Weights of a small transformer language model.
Training: a variant of Muon for these matrices, 269M tokens.
MLP neurons of a small language model. Each row is named by its layer, matrix (gate and up: input weights) and neuron, and shows model dimensions 48-239. Each number is 500 + 40 x the weight over its row's rms, rounded and kept within 0 to 999. Numbers have three digits each. A neuron's up and down rows have the sign that makes its largest values positive.
After each neuron's rows, "fires after" lists the tokens most often just before its 100 highest values on Wikipedia text that the model never trained on.

L4.gate628:540468537464384606465409449504507473500544470477537523492544447540533477524502494467582495496512476473506443517505492532454568492480459437523509552437519520520458482512476444518533529504546513506484496496479471533529455451484484431516483495528506509418517504483540450584500475453455515570487590538557512482529458441421444505444416472545438517477532514536471549499467481482435400402479507528452408495495545521448543536555527448474530487523527479515564497496452541523526493524474506506511556587463496511495496478530475464512564492430526446584513486459542554467564537548484509490
L4.up628:541508480434505505524383515478447505579505501541527515459529555537533500533447509473397505485435466510535455461562440526493423537461454377462516578465512528583539563507522434478531488508506475551554548516427532480510439531473498455531477510551504484436527477548557501509517503457523495524513509518456499516496468515500465488452524526500502453511530476412454539484464546471496483528485498480539501477548519508513521525519470508534513500585509543485586535497512564446500549567511511483429524454504490485518530485542482563430444499431545488508504539480515528513567459470537556454
fires after: " a", " A", " f", " An", " F", " ag"

L4.gate77:465474499402520462603592503491461552516444473497492489464487511536472549448484540476462515498528513476546481539477439421492487511538475506497486585527405448549506536475434519462513494444462460465473544540460539554470487442553447475492534480523504417512504500542562491512493527527531513488434500549449523609489553501505554493510491486512455499486471506517524541501534423485504466470474547485453542487507450471466570510519444392525494532546452483429476546484462477469497435521422546494494472509506490473575476388443477603580522502496485465531512546421547576519456477479460514456
L4.up77:518521508448564517530546500513445587450424530472523482486458448511535582491556479458532464540537482413522497496484519508421490417430507488444470518542525523468556545464505483552479493472442448476436448497356538473522522466492439519531471447516498480437460537523573493494472439512519461511540473555494460510458554511484475466482547490527464452488472515487554479471558538538461501532511514519487502480491488487465567501501495466487483548495559471448485585488502542433474476469512512518522483532532481496502518416522553508440466528492562551530564515451513491525496516425546535480
fires after: " f", " F", ":", ",", "a", " s"

L6.gate531:504479544539483533519549469488485543520444554447506585534469515439505496452501491489546467545437415541492500509483499409516427528481507484544517576512575479608460447523439552481526558498552463511536592434468565560506482570556526529475469478506463447423522469518520442553462485561532557464559529483476515511531483480467557563492522455483499511509467478560534450510532513521474517473535538531471449489464524518485506518495559508447436450547543454520454576498524473507482547501524579430433484504517503443487458476536466555544518476500519512503518478437529512483501474466489513556
L6.up531:517582484501499468518555480512484475530538464535523478483503525529483465462512563567532563492483505448487563575494512535489524518521550478518559562577461528458432456495516553504495533473459464460503595529469451523478460510527431445458494487475521482460501547421480520543502550481547456536497526559456485488471507544550481496502479511523513512607563482451483494548537498472500517489521445498505514507477545483524522463440407514511504449432573564380531433533498466524591497479470456464586490516495522546541497508522561484477475529521542542530491441513505567513487412535491547404
fires after: " |", " T", ";"

L6.gate474:463543505510514529489592507534509450512497528437521471497511484484457511448507487519547425482516495495526486514487582417555471537498505487601426511439553510623511483488520533549438467578505447501430501457510519521493501460494446557542530498547513454498525512516572386465504541516582470484498515557447550462527560482541548528518564495514495491520582500502518548557535533472458449488477514511540484429517470508486441552475446510520445506506443497486507448506500496562452516549601560488474481452477451510544476534546471541469526516571534519508510437526526490492490586506491478486
L6.up474:460508516484553488517452544449508487464479503460501517544399572503523588528483493525510503444487517482499531476481484359435565505529533475441467531536488565544455561536589573541512559462478575522491493512542471590517517460547423482472504539489403503522535512491520452545475511479518548496468568515476457467489524476469486500512497479461441473493485487548591497500442476457475431477520580542508509523480512494467431434549519502525523522454446427414500486458487424486472511540503532492541425479552570447490444530615532420471445491536500492527505480528469472556581447524498529483
fires after: "ar", "or", " char", "r", "e", " Car"

L4.gate265:432444467511520536488491486458502569560453504537518563458525551544424455466458434543516483545403409496515488493445476463519527535564494493529521552473485501463525463554470493471468477480421481541467491490497581531469493524400465457502470556469562498442496474551486478462531477479456514513531496461488571482496540553442515521471486406499506509476536553492504525508531516482411488480465438403573483511487528475537510435567453460463492498494463502445596482514423518465495474550463506442499523458511436455513419542543473491508431504537458519529512499481522502466522486490539438542
L4.up265:501463434501485470494488491500500489509445515515520529533497565435450491608516455521485554524512445456469483524429556451478496579450519481534500532448498497517434474502523499527489514391444472537489551513518452581473458472485511465504547456475527558420512416563507490498515481489496547460495551531502426452543427522540497494515585501509456462430532463475460512514510544532424486500519474500531565429468486485462408473510529513469477521584472458536464524485458500592522498513523543461430537504536469496535462486534485501459454478476497616537495525482432446521435494567558488572
fires after: " f", " t", " T", " ass", " F"

L4.gate334:493543451478497428450550534514454466441503565457542455475531462495533521480544501501524497476479515447510526531537521465552546543539474529489495496532539505554480448528519516567472509489592549543560505536485502490539521550495501539521480553460507454405528477522516508478417545437477497452484505536464542484530372494502514575473535454534405454480432473504474541458529520468515466466497522588470429461509497524402519457455473508552551578539467448466487512536534525485513513519507547487492525510523483545458476509474513519435553492526469485562498570476529540518490462476505498445
L4.up334:507494545431467548460520476428532503494493499495466416473428517524536617531425523498430516476505494535463575510556473477468609443509429537456453456453444462483456591476527512578465522444560509447531546546508481476607515487448518483536518535490472529473560506470518479422489476568489469430471494476427492458549441527495513463438472452526475526546456426476475506556494493513497411483552499485498484418437467507572523532489500440496513522488418533490463462561518484511468469513516528552471493546466500539454451537552484441462530500492495440558496486497546482467475518506534520432
fires after: " K", " char", " f", " D", "ar", " att"

L4.gate588:614513486475564435473446532524555556469553461516529511497510502528548521496460476540469480515509574477518526551476578459519502590470473480503493517540507563512499453556467516485546480550462544475535456572489502554512551529487440552434467604506497611467483489513498508442466562502462494413476520446412463538510460440544482614532543522539467459437535506536475499587483446444539574511515485475479470551522576469520474497508540490501562530428441513524546436498496457497511493523472482502523427502498478480498456546449489484504472485542483472513503510532522525482499514487465503426
L4.up588:474480446490472499525493553548448463491509516477451454487488456476518520486571493481471488550525453441480562446559511504575453485494499503563515548514489504476498443533531466500509574489501519536525491421469474586545480556540437423511484540526533538565513525510459487435368548488557546537468519477524567418489489497497437535505564528479516468514579578432512481432547458513487508489543542533498509478535491450540536521553423517520458521556529517543515464460596438450524505471484544468517576519480452504496475455481399477485505508521480519466487530507499512493573521462470491464
fires after: " S", " Ar", " Car", " At", "r", " and"

L6.gate632:478499505442550526499534510527597478471532498475557466516551479545496460526452536468508471444508561502484456544482524499490581471388426512486537461520621498443475426496487541510513536498432493479511525494511562550505515496537471419506543521531499536500565513527504513498375563493508436467455530534527501475517543492564504563513516539480505480482488582525529553500494509473552541537468493491539506483545465480434549510540508512459421445526538584392470503475469455523460533519524538494540407442450551465501521518463465531533468543526523518474537511518453490538543502456476512469
L6.up632:452523496536520491522521585509501501550536465483529477500469481527531521496539496452525469534525489485501549586519537538530479446429434516453520485412471501475471425544532460492542594571544523483456573499549516479483542479523438532462536526474484509533436472515480508456446568412453504514515473499467492516495504468560541491499394534532440476491516544547564519471485476556532525454496514479528422535461531503474456507468473609424525431482520460554474481482556563519507487481464543543532490492442439491555463516570512549511446456515535549567486493470462511530542539418584466464
fires after: " H", " Ar", " Al", " At", " E", " L"

L4.gate280:531353453469518517541432463478500539485501508546508476492551541525536477491471479516460498492500487503486483506557480535524539490411488511518404527413525487581478506489548461467532492527489529487508490481490526520508523519523483455518534537556463434542441426568593482488448445549477548506528493579524523405472543503460519483534478480563526496570448524491482532456539580489511424483480479570451440537465513486520527541450540504500448512456499533534445485534553495524529605525513477440464461512522447463528543467534580512449552594553481483477478477511477525494512598525507561512
L4.up280:493441547470562472447450493517496539495450464518531411484501469517498538537529459502520505542621503504420509496478476541492483531504500461445562451457521539548522410518478550410475499503428476566466491524531499503519508465529404538541539517474576510605499546557561436485468392531496422520492463475558454491418510503535533517516542500438494527515496460463510467467506495489502588548535442498498535491520485452391478451549509502522417439537451482503531460399523557479544479483547516434505532527510494491459518495498492491439441531544524461565533426515483512499503546511485504512
fires after: " S", " M", " sp", " th", "os", " m"

L4.gate67:515510454495458455493582432505541576505478617538471455522563465533510479500524513511531489510531471575552473492475549478456495542528532559558511525513499462568435482462439523501543455532519488539453502536444571538459417472502495452495467489523557502509481444462496456460478569486520551513541559505509489535499493498552416438503436485543507468433500448533537527483551485526511503462441554539559484475509455543456441566470402513492493434563561523556532501501476501483491403500474470533528518554508466489547496450449529547543445564434470502485536455477551501439482516595480487495
L4.up67:475527461505546474450540536545514501496515532500575474447530518500544466504499478457475533455543481473503451532526477568602571526538462519552484469524554454535499524462507497537521521501569536470453450513519593480533460456499411560443488560482473440465524487538477421531483490499390547519542434408481567430507457529465560482492384500489502534471523483483494481436436544546550494472459494459544539466546406461511503554463473462487454479522496553528541573447498542394497505467516480499464498499507566503504526471475504494448373494471463499461424454485477522446523508458510463518
fires after: " F", " Re", " T", " f", "d", " e"

L4.gate357:483459510524549531510511498463490436446511525495464507444469449479419525458452460507484524466433472504519473482562505461503489544478459520485467558536494526525458541488519443410569515454499540528527484474497483554481554423571552492458443469569469495519537518535503522556528502489475470503497536504447485533456417529450484532487511512516411443422507459530552540443544497518529517478447451463470558476498472436415442479559623528494515533518518502528465482505471508515400561477523483515463541505522448599529577513534460510549472420462506463441532579503523486558482497440495482517
L4.up357:543502449533541453467550558566464488497446524511567524512588549482519497391461505492526398538493510442495510461476495521482615558583482544533455479493521479461471471473527476519573531458475456533459509546543450452472416547516487491539521502500472530450465522563497485515459499524510523513467540489487531598415444495513461547513533533449468517538474459484498504458456558480491517568483447524490537509501548487439474527490527497532433536521520474469496562537506413506473509560508496436513493460482559476499500524463465450520519514495501518501530486497550472511523540481479561607
fires after: " m", " G", " M", " g", "rit", " Mc"

L4.gate205:535510484437493498471483587507540425443442516445512461452524492483461523531490541461460492562519443533524541531530623526489480447554469478540492515507507577508425534445542509492544543493489489517457552527513474522489500499465524508507489529517451561480524474519485490451551498485445517545519504576481525446540478547524470471548525492529516535541552508548524449493489479456451490414418518477476458500471413457493508480497564554488484558493535508504527537515492490485522499487521497522489552451461482572512558446477412565401526485532472513447549550541546520534508534420540525530
L4.up205:473453548456474452464459517540515522464470467492448483536468464498490424517483472412515498475523546490515516523461504451511555462536534506536482511514569583466411430497535552546455549521535524549491482474535535488471470395490542576532511522397453409492449554456478490519482548476468513428481504532415564513526512416482485492440496517533445498543557495577478426498505527437511523456515531544515519476487452489431469407540529519515501479552487471548460471490439484550514637439469538496440541478468518496490486467540425488552510498484508495515508459467496442492524550458497512460
fires after: " G", " T", " r", " V", " M", " t"

L4.gate261:413527499564465555554493456459531518553456500436469529535552497498518488489438486528532532508402436489498533448560475481456479553441477457586465440477507507563540502591470510468463427539530539486466485559549529508526484470425496437481463486508485439560533471538424503509455509509446450520506461505470470517567487493485483462520492510457566490551484483451482503481493576468502486470508526489530532513475492495547532551487483418473467521516467388565445513456489500512482494541458457459425546471548450542454513498474537525360514478587438547444493440505489503547497479459504502526
L4.up261:456473483504523345448495503520532437458475542459482519518467523451428584435530483561471527508448560541552453475502505517436442527527476487547490509503510488496420508435528445550582485543516546505475517488491481599514536533524479483474485556502540434485476550430534483489458490537418515525556564536453451499519492481474508529535438497487525520522533534501463459470471474461492478402464496445507512490454513497439518512477573534483521432517495448455452500504473465471485505532493455522454519489638470411481514466511531511493569455457506452560523471508498525528504485501520530530
fires after: " g", " t", " G", "al", " v", " T"

L4.gate3:499455512485493562437483550575471501500554508442534519503465498539506430543540535494428542438496493549535525500549508508513546514476474497456516451503506537500505477442519538441532465556466481482480528442527491588473505558470524508525548538529458417532524467503472482491448560485486468545554464460539515432547510472515490439538560479469573573550481458525545538480432487480441456528538538493367539477506514531465547520466495465473450499490460491433496491498496466494465528533538555498512521487544507499448413449462508512533471501420472459492486530477480480404522531480458535387
L4.up3:462483536511493535460476410517439514491467479479396459505551482607503528608479501430531455513480562471518495569505431500520492451557555477592519518541554465486501538559567537471506503524468479548478500528456547569483539470436475513463526518486541524508489417456492486481520407464496502553546477530485507443574507507455566488509520518464519491464524541509481499461507506458482406540548489483486532561509493510502507490524570548494464534406541512413532505553495566447532494528446506496516524504551489599444494485473488511389528420513512547489509490519502482540468565436485556510
fires after: " Ch", "z", "lex", "er"

L4.gate314:505462537480530508566477522461540508449482496468495493465524460438430587516404486472472424427513532536514476439471532438519497512483544429490543549464508519546475487468484490488588570438492499485477487452517453571562466421482503447451484511509520429523508509587506532498503450501435490540481547517519539437588502515520500474581508485526459552548521472475547539517526520457549468532486518458508483456511499467503527486488512463485506551515534519466515565630495459484460608521541511439446500493483514563461533515499536521486429494460455472499469502422555457499529498431473532495
L4.up314:563477421565462544566467512470510481593511486516509487538458481519479501506401538484415536499502512542448450514504440521519544434510513490467469554517514452555468480498500482491525522452488542484436540494540539511474459494519471525574454505512563454464491528514508449538456447526454468456503559539524457573474522531530523506573521449532501531609551454489488452515578501545539517555477515461518467474557433481499504494478506552544509483543531552559532483515559451441497511419516519462509462541615420511488506562535498481512560544492555523484535481551544490513517471497479510436
fires after: " C", " M", " K", " m", " T", "C"